From a checkpoint of a small transformer trained on Wikipedia.
Training: a variant of Muon for these matrices, 6940 steps.
MLP neurons of a small language model. Each row is named by its layer, matrix (up: input weights; down: output weights) and neuron, and shows model dimensions 0-191. Each number is 128 + 24 x the weight over its row's rms, rounded and kept within 0 to 255. Numbers have three digits each.
After each neuron's rows, "fires on" lists the tokens most often at its 100 highest values on Wikipedia text that the model never trained on.

L6.up54:117127129162147141124123133131111133131124135167161133147144128109101132088131150147161126125101132158125175089109160133164153127171097161089111143178079094154119130122141145086103134146115151180135089120092153147140146119149093113145113134150090121129111093129096099142147107144093113141145120130079076121091131165174117123127126130140115132146105131110134152161198117150140109081117128134094154127146121094151088116133127103165194108112164097119112156089148133122135093163111135127150121119137128166111125140155111117135113142076130103094141157101114118123137113125159092100
L6.down54:134167110135137108147117141123108140096117126177095110107146123151144144154116157110110127115145113188155102074138123147139184116119133124094140147166143135092113124119126151142142121120145081153149151104150138094110120150114114145165130126131061179146135113132077124092142113132125130132115126148146127138115137134178140097147121117144120068127147146165120137128143150124114118083146153128091129100146133113128120119158099185209107129121165152115146123090098125100122104123101161108113150118151119119108183134123105150104126107130152117108131082139159138166057109111109123115
fires on: "i", "a"

L6.up31:129114116141056132161108162120087124116169112118107130149146118120111124135116105168161143132157138178118144124146126151136111124131111124108169091123102132104149119123099101133169180120118112167125121150122128124112170130103135148124107127132117131138122141135095151163136127106116130147124129162092129115114152183093142119138146090149128121130136160157146135134116123070118091119177146119130098096121121139081157153154109109183134134143126126147108090156157123118180104103102118094113080075151159105105096083147117119130152111147089160130128145104167172134146081120176145138
L6.down31:089172176109091105121118119143102162096139141119116184100134122090134140137132148114156112131116112178161131160164164125110124185098135075127097119131111136144140102139157138086124114123106100130134117147107122106142129093149103143144130122155122120112148070116124136138161161146118124115137115127100136160128119138110148147093091139154146137094153117101109139130107143097148122152145127113118119166118089170097126147126131153115158146161138157138108085138139145158194073099151104160167125119149099134105073135149119104113055152163135125119121093135126119105123118144154157138
fires on: " t", "-t"

L6.up147:107130125107164115124119128117172150134138134163148141130157118120095173130130069133104159085123133123144144109145116052123133086160128151143080125122121074177125098137105143115151123126115115118136130109106129148084156138149140125154113082143106122181133114169122140147172102128157129119096147107107146152123165110116143112148138121122144124091097122156108108134140111114197131128149138093099129157173165107129120117138146097168155135129116146105126100084171119137107139139104121167116136125128159115124118118120132113098113147097117159120152109094123157191154056134133113129
L6.down147:148133117172165111139139107127132057166138133149116139129145089127133166111144092107161145111166123160079117138148116121114134113111105137109098140117107152137159123105109088139140126149137153114106043105125101142144148154147132154083100130132143117099096094165122183084102128166116176119083114128124103141117127121121148096118155084151091152150117126123089149097153118108124126150136182146145166115125119149163158136142126145141093122122140120117119161141167097139142141140122110138097128119122129148089162145118144141133106130083120126097144125085175098143171129120125143163
fires on: "i", "202", "199"

L7.up221:132132176126127094160101140136135121133174093108122085139140148119160085115148127134101104132115133142180110133121147133121138127115152149146109110113124135160113159139134131123155105108109116116112118138143075087131157124129073114117154127163137144126114130140149140151124092145119106110092139137084117130126142136160152124097122120086138148089103157110132119138135143129131124136160126098125091179116098140075152158135111116117189102182119117122087185110119160127129137132175154123112144092099155101151128129149080149120170117132113131103123107139154138191211091132098138147
L7.down221:104172157117140080162127129126142110117146135139089147105138159098152147110085138128110109113149148137079119115100112106115157119121085093122145105114146144136128116128071125137146147130131130176108135166153176211115137128092057159129167127120105110117139135111138153134098129111137140177111162100128139117137146127126107153119091126151135118179122136109108162108146086132152139127162131136096157137129124149097126151128114110115094128136101140155145140151142135126119124127160130131151092141167150181109138127102107099116086133126100165152139162137106146064070136115114110106
fires on: "or", "im", "em", "ent", "ute", "ic"

L3.up272:152149108131109164137139170129144111124125115128150094147142147102124133090148141163093101098107118169096104135145143123117140110126144130130201068103106180149085093097173156137147096127112148169079134122126103153117111123107096147152152122145125115137143132188124118139146111112137103133114123106129135092155124098099111149093110120143142108173109105088128159102152190159099141121124161089156130130105134142118150098129128139133128118104104157162131137113135168116142114132164153119108100153103140110126134127078147129127160097138128132118166154103140153137076135156106107181
L3.down272:130101131133146111101117133152112117098170161075097106140130147126144097125120128150141128147138125144135150149117141139092141134127081100091094107122130071112115161102116109135114155177119123106144172112126112167098165115104162122128122162141165151129170164136103165177104170118151131178119127062153146136139130117136095168123115125113084162104121136128113097125133099173137122096110089100105100089126129110131116112141130121114110159135127123169139175157119125085104096131081104149145122119110128131138112143145142149120096103175126154118136095141172118163134135163140177117
fires on: "D", "e", "ance", "t", "other", "red"

L6.up205:146082087187123128163146137153118130148140142158149170111124112113107120111134144154078121121148141083150138103157142132175153166135141095148139124149109151150136122119126144150132110143109100130116176151173124112130144159162118128103144125124112105107097127176135131123134107075126117140120109170116084151111134087130134159128193121165118123135122127093108098160152106147124086150098098135105131198111146067165119109133063128124126119129096131126151129103096127090115134136166128152152127156129114089123146098136116122129140130151140108120165130150140147096152106118087156097
L6.down205:095110178136095170176122102154118147106113162148107153155177148104098137146125156141124146171150156141138138107161130092143126132127158139113142144141189134124132116124089119124131094153125118165134119144132110132082145087110168125157139107141128110123110133137128118092132134126129115127188156155151133148143158118141094132129107184110082107089180116126164099100105140090138122115113120148137138149084141120109114112126109147136133118124140105098120098112106124086131154133155130101133112143141140090122069112120102081138128122190123096113167154076171121100150111106105144110
fires on: "-", "–", "al", " (", "il"

L6.up132:139139142145088165130178129151131147135137122140157127126138120079148138104136103136168125180074105122156190103124139133145147157128130137116131151123148092130064106145141164076087105118153093146100132102152148114142136134162092161144150085125144149124149101161132133102156075075126104125126123139125120086111116143109139137113135153111131127106118112116112123106148112117162113153115122136129119124130137122142115156128121062140123191081089122155120144107119155150112147141122088129133113160135127139112160069173118108187116144089123110171134094108125121137099138127119114129
L6.down132:103120131128121160116150130136114122138108108091114151099160096147122156109147114136127132165120157168113141123190116134145154092124137115109117109109145106154164092147110102113174118099142116146130143167090128136122142159130109080101128144137136157104173112127137117118055153119154118144095121147143141170131153119160143141111070148120112167112111125112183109123160132151146147150135154128115105134154093124123153147141115065115133154092135114114133144147115085109115126181109173163127111159089135103142120130113134110115087101148151119093167086113074112133125157094155146102
fires on: "ro", "ous", "on", "a", " col", "ol"

L3.up245:114138154134099132130157152158181178145122139136117153096125107115164086109157136083116163118132165131177144129143155141171112146111124151149117104131123092131098123085161101151113169142110107137086130132131154109131121100131098091075152152107119119130105133079127114159126129114161145091129131141157132114098126122159109122145138121125141152107164125115149124098167110147122126116134100108164072115134125133178133129156171089125164118142109132086142172110117143134117132102122115102115084126146143135143169108160163126111135151073096096160121080142123145105158177155147143138
L3.down245:161104092103104125056110085158126108094116114101093090136122110119115133123127141091121168147118091132138154089167134096140168108163083096113128138157106143111155155133121105115161145119150158144104123129113139160153110139104095171147101115115143136153151122164139136155159139114074113131119115122116164116166156088127106178137134115163081156143183135132119094122161132121155141136142135095081165144085095166143131149135116111126132115112110109120122127090140148108149118123100126135144160159117121105143161161129120097168121178119131146121134163142131092106113129099137162136
fires on: " acc", "ome", "ut", " a", "ose", " to"

L3.up25:134125151105123112137172102118115088115145100128141092120122116196118129131150119126134118132115124121137108089130104075157106078120114112196158123065116156130121133124158109086100111156151078123143132139158117115113106146146151113109119118163131144091139099195157157117091162121142108112150114072108121169113147125155116155119115099158182164124154143100106109141145145121130149133140131119124125156147119121157114101164138129143085103158130136136117149156142167120138095116130118130119131140133154113147097088110169153119104135129135134092144152090174146117139171140169096146
L3.down25:121128091125131139153138095096164133104098090104129108099140068155073153134156132135137110123093112166135114116138167104101158154155147134120105127110149094172138124120159172109130110105126123111124152129097120133122131065151107118126149098138134120152124134188141131147117133132128100114142136127161135140117130139120139126088148104169121131171104169145095145052082139104141154136139097111112123157121136144133103103186119109104120127126107165150117162123105140144088098101134138127138090122144167154108112130099153114127084182147174142098169128144133153108136163144141159126
fires on: "\"", "P", "W", "N"

L7.up98:094163137149121104127139162114163148073108091113142167163106131122129130130110123115154161135143140129117124136124168127108129107094138143130082148149129148084108092105139139108129144087126088138139133106101098172131177135135094118143138154154160124127152170140142125104147118149157083092107160189139126069068122149138145096127158091142138099113141127126112125127112074150128122177122145089143097112108113141139148126137126172144150142103102140150151104165157148131144121119159079150091130102150110130118099119111128093177156122096094100121149140166144130154108118134133137150
L7.down98:183123109144100088171119127168113120115119128132123149149134141123140174157165126102117134117131141143105131157136107141131134118118130082154130173148121142087122138067148133059128202137120103109075161124102091158102119124121130169107128111140142162141115135123164144167120159150175131131133133136126074125109104177151145112101163133136148126132109109152137129129136145102142140148092127087158127123124115067154135117163111139133146091098105088117144127154146139162151093148124120153121109134139111089129090159081108144107122131122128116141126074094137105147103124147145092128
fires on: " pre", "in", "ou", "o", "al"

L7.up308:118129129100080111112144095133115155091159088120159117162110113108144172157152117095107158094122112127116183125132108124143158104147141165129106139093122134115076138128146137134128176138151112133107110106111111155122148099105131157145166126135116100102112147133162161115155152094141135107147152105112174140079171134099090129111112132121136075132163110117095115141118103155095136147149156166137118105134148111093125122122127167152139113122159160097062106171184111138150130099114098145135123093148162142120114119129142142176101104100095115144169108137120159153155132123158135143
L7.down308:170132147137158149142109114122126146120110135129110145146147146106097099132142147056091157140147141102128128125085127099156077133121159129147110172137134151119103117178147154144107101123144104136113086139155160125128154105136130120139079120108144115111101100132143144141168137165156130120080145115105105139103115139113089129106151105133135154182110138143119148082100131135154138105169124103191120164096109094122164152162109174094093117136142102166136110100160146138151105119147115148175131134106106098132128131144134096122132130110165117089115119150176098131112144139084080117
fires on: "in", "ou", " in", "\"", "ar", "en"

L3.up64:141089140149079129129170133108125127164096146114117173144148094130144114116149136159138097113152127138128181140162177132083118104119142119153144142137120126125162119136135145080140148128144092145076121167100155111096128115113085133137089161147150136136100072093115165155120130140168121115140143115150159121118129116141086136137091142130130160104107138108147135141114114106140090091143184120129099112135090166149120158143130116127152124112134119108127098162086152096151135104117136158129151140138106148129065144211094143125114152136100104140129085094144151131138124115150113100
L3.down64:151129123134148114210091163129143134106107167122095156120155140122128111134126161085147159161142134159111173124136119141062110112112145116145132099102109135131158129156138146127113183149119111126141122125129128148134100140118147119155128161157159149150170090102139140163092098127137113107155168133138157083129092144120113083141116120122137156109140139153152140094143143090132148116083129121152121118152086177126118130123091108154162145127139128124134117161118153092112122127082136138106123116117136161137095119110128130083103144118093065106126119069128089112133154088167100109
fires on: " t", " compet", " contin"

L7.up377:130135053154086130167146114177127118138108136132096196119145139162127093119128140151126133141159141162149165102114143122119133140129099115144111126137141114128119166167137155130069129165119146112133117125146101151140152136177137122171133113123132087117079140191101106118173096131124123104113142144101128099089125099113139120137165113132109131145159098097152108128121093161110080134120107149140134126125165137160113151163130149114127129118113120130145127144114113129099168125153158139107070124121094089084128117148112087146123142145118147078200116131122126122120132096101124155
L7.down377:103086117146148105155149115136100119101150136155114160146119134135136113156164129166168110181127118138133183138186160110128124076095121124144085152135141113114086126148098125153133129125096089140142117109144079147105124126119139144099131133130130135112116094211156118105142152122107126159162146121134124153131121115065108135167166106148077181119138171158106157115097165155161131121097149145111127141101130107129166116104121149174141119110122088139130129120135082112103149122133117116095123158138135092130153099150138148125146116084085112122099117120127121122130104125099152124
fires on: "-"

L3.up378:100123099133122099138151124129126156070140174124096121120117149122152133162142079152174128134133137131108186147117155137139170152120140109092108090131114144117133122154136141117096140154143114150114128161116080136109148147124034114121156113150139117124127095127133111095096176133128105170157133114146122160150091116153100140150107126145169111093105065127130113106124102113081109126150142130130080097109137099143136132114087074108126124115131137140128122129113165180079105107114118127123142135164123161132131141142141152127145145156129142148109153102131197117134093112122140139
L3.down378:151123127080104128117125141142108130115133133146118132141103127148169128109097145114116109095126195118108136171139146096174123114113134126126147139136124166094120184069112124129104139128126121113095114117112105167145131101095161104141134145108146128123129124100117104157087134125167105122138141127152136146114121130086139134102102169109112140119128089146157161116132117111142118081084146097182133114151144142141136099136091178099118129168166118150126148154078128166139109162119141184128140172144059114157172111148145124080125159133138133103127137161094107098122173114130117129
fires on: " East", " High", "ull", " pass"

L6.up224:137092120180147120152131139139109105182148142104130113136110140150124170135149176126133136109162128136156093134105091123089146121138117169069147131142141101143136110129110099180150114136136112112151138161095179127091157132136112120162102164099178098127106125163164123100105092152116105132114146091134166120144089124103122088111189104115116148089103123114111109138097105181084122138121089154152156134124123129093147150173114128143107140099173123143125154089139133133105111141148179130135155091129108109138134110134122105158116143134098137113115178120107116109116134152125117118
L6.down224:109121137169097158139103142114090155076134114125116128099118108104157109148062072120124141142133116113112124153127130137167125125123131108158142113139086120100149133146138134170112126103142168123096129129162137118151133150125170099134107104150146122130124152122111100141113151114157109104098077129117094203131133143129120137137131092125162117132148140136166160142122114112139143123137179125108169109116102141152101090132110098150136112167142139158118117197117119109113117148087091175113092114095120079148091170135161143164128131118137114130097112109142160170126122128109161182
fires on: " in", ",", "'s", " =\n\n", " v"

L3.up83:073126137133118143133124118115108131136126123156108116144127176159137107136166115186133169105122116123131101091100132140182158115141105082116162088120141102140095128093113142144132133148110109133144142141135129131176086202097104112129101124131125142127137124145117174151117126148110108105144155126136149119155135139121137099154146142157098110103128101120122165154084117107113086156116109130092102131133111143116135109168168118154171122135157193139142118152122172146089112110084158113122133104115111138068115109120142137112153158154128135109138114080183124140109151128119067147
L3.down83:110139163142102135105123098161149156138151134108104136119119114122101120129146096163160098139152118123154145129120155152090120165159139143110151115122145122118114170126142140151145153134140086169125090131132157141123139182134102123097176107150104091147158126141115118143088135127127141136117144140075146139100130126157129092104061114182133110114060117160148129116115136167129128162110111142104109093106108129096110165169168123146099105117124157105133162124142130129122113059131159115161123098146137147056117142114116145072112109121132138147176103122121132151151111137108100126
fires on: "P", "US", "ference", "N"

L6.up299:129137116163114126119106135114155108150149134094123120108155105173190188133130113161130106157119120132099144110146106105112157158120139121131148141121134149082126128134121144109151152159120132122127094103088117103121175069145129154136119098137130110106113131150123106125094112105186090153135124122151148113173129102114078103138125153129111131164076159168131135140163112092147125133168135101150130101096143146091113129132087150132115184133120083127130130132101136166127122160147162116117134075125108126127096101163147139155139145159100165095190164093134121124132113153148113100
L6.down299:112152157103109131123160141144170107118136174132168146121129165164111106141132117147137116133096130141159137140112132166164109155120138124101159158165181071141126146151136102093128137133102131105133086184111072150125157106134138135159115119121133151139155125096108159116111108117105125148104109132155117153115127139131136140126157095106121146112122133115104123091117099105134099108084176086116126149122159165116120096129196119116122096144146133109135091147109107153116170155100086169171108125137111119116178111126170094142105136116106137095143147105134108110117109151066094122
fires on: "ro", "d", "ict", "y", "ad"

L3.up223:125078144122153147149157139096085167152145133119128138108147111104145121144112155133119116095128109122139143169117108130130123183131145097137170126137137105111126096144140166127136132124096139080110164110130136059152138125087113123132131157140123110121129162138120105145152111152140112130139112102097157151155123106115152129088115133164109162147116090116083144109150138130125150106134159123129095082118101172113174147079114132176122148123126127160095146178114109113103123145118146136109113135106095184113083123131117121112144106108131109183119176132171135157070095093080123112
L3.down223:110104138102093128124110158116120112068114136107111123155139112124134091116139160205131122147134132104104151121087091125099100116132164106133168113109132136165142124161114135167130101149130148134147130113135134114134112117131134089132128110127134154109128132132179134133155088166126122145148129140111173105108146146101121116103110179160073112152124094114093099134169138173142169143178125114105141092116175153123166121145118087155125105122105154142144144178079083157110144149130141161123136122121101142097100105126148137104152105104083112121128149195141125115105105147139146116
fires on: "t", " one", "ch", " top", "D", " $"

L6.up242:169105087154153166146146089160136114103145193147125155132148125107142140115118170116111133144110148144112148066118105120155169159135125099123137137120096107128110134160153127058134124100105162123092120111145131102132155195107133121143110141105095136110122113132128058128144127101144104127148143152127161117085138124153123122160090119132160172135088147109121135138117111143111170148143113111106135123121159087120112166172121102161182113081138139129143125131091118145122128095147076167127131113149148102125109119123130108105160111087162164116143129123127150119103141158120118112
L6.down242:122125128114170127132126134099150145117125148201112106135089121120132160146169086158161141147101133140101133143087119150124118156142147121172133123111125160122148096136127174121152151125106124110127157151125110142115127135109177064153161129091137130130103150128165119136115085148136145128128138107125114128128135134112098142126109171108099043107095116129098073107167139141110123149142146153059105104116130148169110128126124138128120148194148131128131140116135082148146111103144136164083082138163096121099075156130115135145120109097127138132132142139163106130097125150146108119
fires on: "a", "o", "ound", "ing", "ong"

L6.up253:144125142160106111140148101124125145136169086138159162142125110124104118098166106116095148109118135126159153093170150164155123125134171155112139088124150143172117121123097141108160107100124142102099130163139137163103179143153116138159122164083129101089107087183147108142064091084106097126145123157167147125097123123130132125125104158072148094135092123146145112139142145127109130101151145143128134132104116148129112112159153107164098136112148163106122118113093110096093123194149124119114114156141127144125123100151126125111125116137123121152123153120106169137163101117071161110
L6.down253:088119122103169130100141074100159137133150128095197125131177112143112157101126110108127111136160085100139149157150139124143153109092158143154127167119115148173086123084136138099170142100135097100117133071173164114095088102134121129140129116127116133153103130129126100153134139079149143123109161142152111163124103133085134137109095148117126130124154160172126103154139153158177133153148114109135146137113098106109132148147130115131069149175159100091120159116135156149135122141137140077130121135123113121116137140133139125130118113163109120147111120100083116186113131120098106139
fires on: " dec", " inc", "c", "ol", "av", "il"

L3.up328:125145070158119174133123141127120083118144111137142160155115137143170098136107120137108110156125185118144142114162137123137174140053118128154132135124111130162142121094096132143070139166099138137084122136123131154154164121133113114135089132154151154100117140136147109109166089145088135126129132159122160109145133146138143128192165098138108121161127131123128133128132139122101111110143103159132111152082141136125089112144133142131126140123114119179140139101129136079159095115169132152145102101115122112092060079119134106077126103159113092108167092104109153123135114127133129154
L3.down328:101088136124137167108161145231113141121103105142104166162110098165117139145141120154161121134138152124113114100148176099100100083142131147092134131156140169146148118083099140162134106130129131154112126155157102111120167122133085190165120114170140134137111151116130122119128128169098132113152164164129106135136120097088112158121146151119104149120172138102130092112091081115124131108123104128109149155129121143105120112126134150125124138141071124099138116111126098087105166127139148125141134100135145087135117111145142126082100136134126152100153135122131147123127118151068126158
fires on: "-"

L3.up356:103107135110089103135137121133115105151164170122147111183121135131187122114151168146122064150168158089100118155124113103129095145107140111143148149148107172152131150143142134165174090099147124127120123119125113121121199154158138119158115113142120173162139135145118157159080105143127118107129168115087167107136118079138162108119113118140137103129124125141116138127092140161147078075132137110130060176106121114116086158105135124113158133131153130114116070140135114117143122150153109154093130109132106132107153127126104148126150111127104130121124110112170143129132095109106130143
L3.down356:116173131130079118100138070133145145107133109137119140125139070106119129141092122142190154128143132163116109141117123111116079127111129161131113142122130156121115113135136101127078052118162114110125077100127115152125129151098107150095137136165110078131174088136142140131139144132154085166169107134119118122127139151109090122125139170170119135130101144113110149112141122114160129153152119113093114090159144115104165171143158152075177157135118116146157142155079094132099111134147117115139141109124166140121114102140150167148141122145089152126163134139124125120116153140139157095
fires on: "ent", "ction", "ute", "or", "ond"

L3.up360:141134144129148154128138173120092077110133099131124104142145111112145129149147127138131161164132128087113116135142190134108105136164184080161098054122138136121121106101171133116101109129090166125130155127115138127125166133123145152144118165157129120104144134156139167129140158134147124149093116137090157106123172125080124156155089152082136129129131156115123135079136150099158130167089147145152120145125174133097089110142168174116137177119136163156094110131081139140115118126112141088118107126139114148104113140103129147115117101123133135104145113100133092145098138160098092121
L3.down360:119094127140166143099115115134119166095101114132118121098113148167144132134133141117111133106200132158157170096163126143141111118088151120104142138095107164077115146152128161119154123125197139118161114169104164125113125128147094115132134138164120127095112161091097119126148156118117163117173104130104114130118125122168141138131130141126084137139114088116105133163136112073120115090147128071109140116130145124105070132097117115090154108136158160123139117117115146150116125099107126128107108091191141177142164133102159154121098140132142149193127116113120099122113112126138126133
fires on: "ot", "un", "am", "omin", "9", "m"

L7.up262:138102117115128174153118152119128148135112149122139106144087119134159137057137124094129137131131134131117121146122098157114094154133164133117100155114105146122123163132152091142077149156140112142111143103124152140137096125151146138141089175107155170092118102137104148159139101078169147116121140131134125148156094152125125164118114200112131115150141125116142078120138141118134095148188131109092108102127114181143145150129129072097179151165117128109120114101113129087112118129141135102116060103116089162119140117126099095117134178121112092131112090134130149133146140155143142143
L7.down262:115079117107124125109139192156128099137109123184143150134193134132122170174134090079137090125129136078171143131158083145083128111146124087118107133170137123114112128119127094090128131126156102161138138135139123154125119097143137113140100118127110140133136111100141107101149138153119121135138128127098100102086159112127146118103129107148129146138135101144147125116108132118108128144121115161140143127154141141118175175148132151114126131166114106119117079119165106129164089128154119119170187108157168112167095089151156123061118148107155119105122139123152138128074129111149113136
fires on: " to", " an", " could", " s", "ar"

L6.up68:107153114113145144120092129144124114125102125129136155113147107119095125131139137164152163064127171130112150137173152167142151138111146111167133163097128101116116128143148133099117149134157162093112151150130129097100126104170140132126078159134137125117157126113166172120124158113116097145119157104133119114114125099075116157116147108135109127161158112132137134147116132105085100148101162127142103130091131111096184109094137088134135139122076135105134142137110113128158142166081098091156133150180125161110150131079147188132096115106067149095143113109101136131140119144096157142
L6.down68:138125152128114111144090132159148137141112121123163078137110142120147154147087152112136103138151155101105087098132135147120145104117131114148148140118120120069157144164141126162114131131129125137165110079123156099113122157159108195118090133106153132104131080120148152118125109118093142115101145123098109136098118119207131118103130114132132137154155149125148139115083151134109142144184113107092141174119115141086101167091128162075103075111113161124151150167148150127141105122129156108122153105093104163189150137128123107152139140104113160116149117123141095092121143151131129128
fires on: "op", "8", "ig", "eg", "6"

L6.up84:105108168114114150130126113118129125167083071132112108133174158141118149133123099101127121110124189115115119130159133123123147126151145142122140116132115116132169121131106133129130158150108091135107117150131127133132138132142087114171154136102136070084104100135128108142141096105111112150153109134101167124080055087062111178130109112123154112169143145074178125093105122123126117135118116142113114168131100103120107143125152131124123179139122143112136135100163150117123081177145151131125109105135148123135125176171127134121134156125158113135146158115134166119113136133073169152
L6.down84:103150136132157151120128109064125130145104134110123141120120098117110127181153141108104159148115093113130125095114172099143128117118161114119117063106165151204148127147049130143118162088096117098158142125145132119154125119152174127113138123130120159108128169162095095156140097123150113106117144127135138149158133105105110078102127145107104143155117169127115107108103158125132150144136150160117138159155100116128144093105136088144121114131125109137114134133155149089098107091138143162152085138118128175145143121171159120153151118107079162114121126116091164127141113144127117114
fires on: " un", "ec", " disc", " inc", " acc", "ol"

L7.up361:127130146164110109135117113117096178157143104103121144160123159145154137127060135123151135102129125126188131112104133107133179130138109124148110128140068124166150105101123161110115144098144123078091105142115139101119133094090105134174100085124109096125140126127128104160153116101119151113120152103113128164114101128139102108095112141145159165100167172131132097092109132140169111149155140119160150154107085099147075118159124135106112137130134130160130122129143117123138111148151192119186137114141156141128114088155096102122121104155135101109143137134109121117135169177124126169
L7.down361:136119141057132129137162088104158151115096154149147114088100112144158150144106114142137130138127099162099137166162114130130111140135124121132143122105123120162094115128122116128121163139118139067121097123127161115136113160134145100126171120161144174156155107130106159144139170158102133133140142116136113150092088097105114133138127115124132090136075149090087067156127184116160136153123147157130085095108145124095096129112128069107121165098144117168137133152133143133090161133119108135106162155104097122144106142114143112130169154131146099140127162133157148094108132124155089158
fires on: "s", "c", " c", "enc", " first", " inc"

L3.up340:159129115181143188146144152149092143109159128161110104112123153133076107111110114152120198115090106139091145129128142117104132133118087115160150091155130123093129144118104150148149070159101110096136154133102124101125131121159133104131110130159108099152149165112083142103086138116161115134073103130118166163119112125146143158116155133161137118116120122090129173091107128098156094130120134125164093126101144149130088170176134097120128130142141151135141106106153143112127173131140109135132149116132184115133117125161114157157115083110168110128123119133155130096106113114128120159
L3.down340:130087145126167106130125120163142106201109130156168131130102131137119095117111100120130153124134116147157125142121142123105141177101130155118119152109091137108122113094126161119148141118120173107125132113134122122112128190117133095135119200168098073117171115162124139091153114170128107129065146135119120103117144128144111111124186116130116114118084097111115121138142132131135115150161102104128120139109161127143085119121110116166135149115095166103166169130111128084162182120130113120122121121104133151130121148129172105125161115121132134115159125085129114118137041123139129146
fires on: "g", "if", " After", "fter", "at"

L3.up308:128088164156097143138144146075098131142074167124112140140103115156153126103080116118122182160132116158117156139133113103135135148141153181137085125119119142133133114115167158105102134119151158113136106159064118090146182118151132151113131111153141156135154119091095111156095157135130152106131107053074103130128158139118093131103092156107160122131156138114119143122118093123136144121173137124125129114145135147119130117097125130133164116117115103114112148081108117141145109206117157182140134127118171144135138115156133125110099108128123143120121115131157121127157087142132117100
L3.down308:097135156091098114098140121118122152122131120149149175121109083157121148120080074120195135127104141150132104094128155117094142142151116104150116146129143105153185175096153143133131124100173121121129128092112077085127108133121107142129116122150102124127151120102156132130117110103131165157106086094105125122097170141138174146098144129095100134102140081121122180126101169135121152113170168140129187098118134130102138153112127146115102159146097129136163172144128147102107138164120147122174147143103086120157141146113117137148109135108145146112124132121122153092148151096123123119
fires on: " and", "p", "h", "i", "ec", "b"

L6.up168:109132146140127177142132112167111142146116120124135110160124122078093126109151098106132162114107164146118129124137162119107107150090159106138079108153101116127128132139130161128128122171104113106112096134063085158137126112141133148127125143142124145122134197099101114079158134091138157118111140137100136150173110094139138103138162131146143172126144138148077147138134107125154078161129081094169129116091148107107170129149153165147147125092072152166127123149117133105180112105134127128150093139138095142073105158173090141140137113138149144130117113134136125119141123135133094129
L6.down168:131092104108147133099151141130153146122142134118150144120125125114097108097109097127153121131103147087139128134106142125135159125121113137146170112157108072121161149113127135071126162147135139124157087152116124177104071095144174152152176088135137163112137108138119125152156118095117136088150101121088134138111170097136143117109129182094108121136139146137168120135122154163128111128106097146093156135127138069116148108139157093156151138139106113142108118127141137152086130089144161101074139118126095134185119116162137129148104136106156188146123084133087136106120155125160136126
fires on: " at", "at", "id", " is", "g"

L7.up90:131120146148116121135167147139078125121120163104128146153112078129113141100093144150119145128153096174119114109139156119115124155108158172147168143131083113117112105101175124145142106135153125124134115124108131122106157134145144150102095120113102117089151125153101125106125134127124118121152090095150125156091108125139146098197179097174148105102129114131171098157160174107100098102096135073083112145102181158119127128142072111124144135147122128120130112132126153086122110095106133160160167120127162115126132151165149122151133176140109154133130120119126100161118098102142108098
L7.down90:069131106111065157108137136127092115123173090170134079138160153123102138118146129117125150150124099129131150159138156143136135113146140111118101157145129155121085133143103132118128137165141131107109128121116093099150108139127115092140093114150146113153132181140170119129088133141170142123062146119123133173155147147132116156127107086146157132121101122086095112139123137128151109080135170161136161155104142135146132139172123130155142135145120101108117113094131073149142146191140106134121116123163126066101109132120128092151119171094152131104113132127145125079161145111149110122
fires on: "en", " on", "l", "ston", "g"

L6.up51:049099131200145140188137110144102122111120157140173145127133101118137099126112128144119147130123117128145108135096127144114160142112179123148117099126118149118164128098142183095112127114134134134102143129134121126098139112099117159136106139133142122146144128106131116131120136068132108136160106107156126137100126114078146153109127147130144133130150137136154106134109134182128104164159188123117096144151115130124140146171149155122109136128122084149089096145129090141110069151168092071093112101070105144139128151118138161127169155133122148123133077121160128107140124134136141091
L6.down51:169126085134119150116134179120073096088112112177114119144138118168102144153100143175172124115134140109141099154130100110172119141123106113111121096126128156117140084127100122098129103118093118112168138131109135095154114106124138132133112146072127115159143132076086149148128130161124114115116117166148121136122139117135149161178132116162143117119089147106116126130131102071154141196103163125110102111129121138169090128142114111110117198096175124128163126100127121121118142131150148113124147113136135122150141082140121071131122156144103146133104133148137180123153122110160145133
fires on: " to", " would", "ers", "ors", " could"